{
  "rope_fraction": 1.0,
  "parallel_block": false,
  "init_std_down": 0.0,
  "beta2": 0.98,
  "final_lr_fraction": 0.0,
  "seq_len": 256,
  "doc_mask": true,
  "train_tokens": 138800000
}
MLP neurons of a small language model. Each row is named by its layer, matrix (down: output weights) and neuron, and shows model dimensions 32-223. Each number is 500 + 25 x the weight over its row's rms, rounded and kept within 0 to 999. Numbers have three digits each. A neuron's up and down rows have the sign that makes its largest values positive.
After each neuron's rows, "fires before" lists the tokens most often just after its 100 highest values on Wikipedia text that the model never trained on.

L5.down260:483471521496501466460509490472504443471514516543488483474482501526466453530474497497485535457524502581493512467492530515526517498529477512502492442521511511500525519514512480517527517515476525479497524495503488495508543473501484488507491516505516498471450525518519534508474517467536505482474556501531491492475449487476516504482497491503526484549506522488487524475504489473498533486482468478508505499497501503534503493488450488517504482458460498491486479545506500498502482483488468499523466498469492456468473549462561493499479461523491525512514473488467500520519451552520492533
fires before: "ed", "ing", "s"

L5.down301:520482473481483479487513501500542530473480497511494532506455479533526473512534519489527497516522538454514493499538519496470511545501444467505522530485449478509495526460498443468551488492469442502493465523490503522502482499530473486494522502536499496487502491493486517572520511503515520495507478512540533487507549483491499495492510523508487480571474516527436493500501488479513478498492455501472536484533508530503498450526491531509504531484512456492483500465493523491481485514493472485508497468528498478523467505525503472499529485447539512485459477488501467506499483472495481482
fires before: "il", "g", "ot", "ar"

L5.down314:483499493541505475558500525473566473457525452497498533511477490461514488506482523508481521490521512470501567542477497478509507500495490521529540464511509490487541502576468469493500488515504538454492515496505440513492534561497484540515518527479497484464495481500485499490496543502501519501560488515509466501489477497496487544448471496479491506504485517528516496517472523490489526527527519505493496497519469497510506481485529487491494439477478511514481499497514580492556492506511492511546547478542477513484534471471497503519499488470509496501460503481508443464502493500506515483
fires before: " a", "land", "l", " an", " the"

L5.down23:529499489494504485522524519516532477497524483433498510519453487465531555478517470463485440488481514507465517488514483448489490494498487460492504474488510515511522493499500488505517471489512508497491434519480470486505486487531456510476476488496527517505556455492463516495500527493518536500524500529489491500506519522502479486493492526481441489518537507516508510526550524526512521499495505534496482504556483479472491518516539551491453481453486487484497524505554500508451474517575472532522527521518491519456524495561474503501517502520493498524507502512499482451532497483455530492
fires before: "s", "ar", " On"

L5.down267:535503499512532488507524470502504488463503492487491546492479469559528498550483512457519487533489488491509516502536533511502481456534466531528464495481509465498537474493515524517519478553507507453473492513502484513520519488545500467495526509453528479466563493533489513536490535519510495484494523511511499503467513463506499498540465491492520513523502449484480477497469457464486532557560518492483460473533501492511493447530541493497514469495535516448527523490530447472477497488494504491512459483502506480486514528504486485508490503460520501497501473481495493484490473484489447548
fires before: " a", "\n\n", " an", "ork", "er", "d"

L5.down94:537504466509493502495498504513519526481510529519491532490533498511482499514444502489454498493478481496513499510536528504531500503503527501504527471503502511513485452550468540513496496428550471501505501489449532533471491483497516527524501474480461516471472547489481516498504508523501500506487478479536482560465500489508489484473548477472507488520527495501498491493451499508456529491506483456480513472498513504485497523536492471521514561500495519507479501509476464522476511444528505552473566485453495539505523539509501471509524483482523486557531487443465535496484498493474507470
fires before: "ment", "ed", "es", "e", "al"

L5.down294:529509445481502471469535520537493466460493499483466481498465494502543502541500490498504472485511545506441483507519496486498470499486490476469484506520485487481510486506488531487530502514514504497518497503508567469501515481521485514481521512469542485468490471492501527528481493499493469560484452536498530486477469526527520540491448490557495523502452524499522480484495485528480528528467498514494535493513509457584526484509494486519501483542523477460535476531524432481510516503518490507541463518515504470467464500482508469507513504504536524524501509480502499530528496474522535445
fires before: "s", "\n"

L5.down171:476507474505457474504545511503513455517506531520508467510487511527503512528532502550527534532467482555477502545509507516490529454508489532505487451479499462509541480520483484499517462500496529489479502468501532484486448467497477516542474470499496480523498476498466496490466518505519537491497493514499471507522444451483549507475489494513468541499481470553489488475491488498529513478511479516502505523518514481488501550462488505511500467522525478498527493450507569447506478496475460486529541467511508545516476427492521504496494514468474507524520499486449478473532529501464475510
fires before: "ed", "ment", "able", "ing", "al", "ers"

L5.down347:506510497539489484491458502507486482511524506499516485498504450484456531509460542538482526503523509481535488517530520502512536482478418509484508471547531490495512491466542503511500485473480460525475460525530482522532482508508511521501527508495442494516518494512417532480470488477536478509507502448500467515493484499478495516497538493515495557561519504505490494531496477491491487545448469470498520474475543499500501520523499457524546514481540527533523485527553496464510534526526507508498478490471493479496495472482481442485476490498482497502532484533458487517512480485514489555
fires before: "er", "ment", "s", "y", "op", "ed"

L5.down257:503488476486499536481465468501515519481491469550514500509518503506483506469531483518456506453501501514569504532504496487533482536499492502516551485539525488438524509490488459509505468480488488472535506481487522490458474510508476486498554510524534508446459547514519507460467528508483546541491506501490501537501466500514536496525521490479491525522470476525506491507482448508498453517501479481481508510540501497532517510520503521498497466460484496513493521471477480523472539458543527452498467503548500526515504497498455432508464459493522494517489496526501514488524513531501485498
fires before: "d", "v", "est", "s", "it", ","

L5.down374:484507463471484482478533465487505459499490457495509470470497513442466507522478518531504521493500483513456521494494491536508497518491497508480472488476517496549514482508465497507468485522509504497501499533431515504483444560518524545538466496509506479515444513501511527465488440467532491511442514504516470529515516487488522543485482508486487514483542492502533534502474503533499511509502500488501522494502512489492530509551457519525486501486511458558482511477493534486505492444478508508481540509506460510499474500501494487484517476509495490527505462471487516492481497539533489503
fires before: "es", "al", " G", " |"

L5.down332:501520503519492541475516487491489484476503502436471523543542456501523532519493496487508528482482515499528503518509490505455513485472503519531521548545496527499455519446479530488508538497484527512534484455525501523487524488462468530462544491535488482466547499498513518543518518494495465452492478493510511476514492469534484528480455479487484470516483471532516492488519499508505481464487496501478438520501495527505466527517538504500553483485488473494518504490462509513531492514439495504535488522477477446520502502524511514476489494529510525501511548495491519538513499507495494470
fires before: "le", "ber", "er", "n", "en", "b"

L5.down289:486474503489472494549471473486549497515471491506477506508539488537509476450488474506486509476505491536478501539513527511475434465499495513508516486509501461513527508517510462509505453522478514507459473533515471497518497570501494450508507484487516470516500510499488484494533524508515499487480457513502515535516507512474505476524475549501463482516515478555527484477481530551518526495493516494505517518459568487500503492515515529479503524497510551505495474505517605526481506476526527502505537546474503501463483495502503481498498497499494472514539479512547504536503462509517466522
fires before: "or", "ack", "ight", "ue", "ow", "o"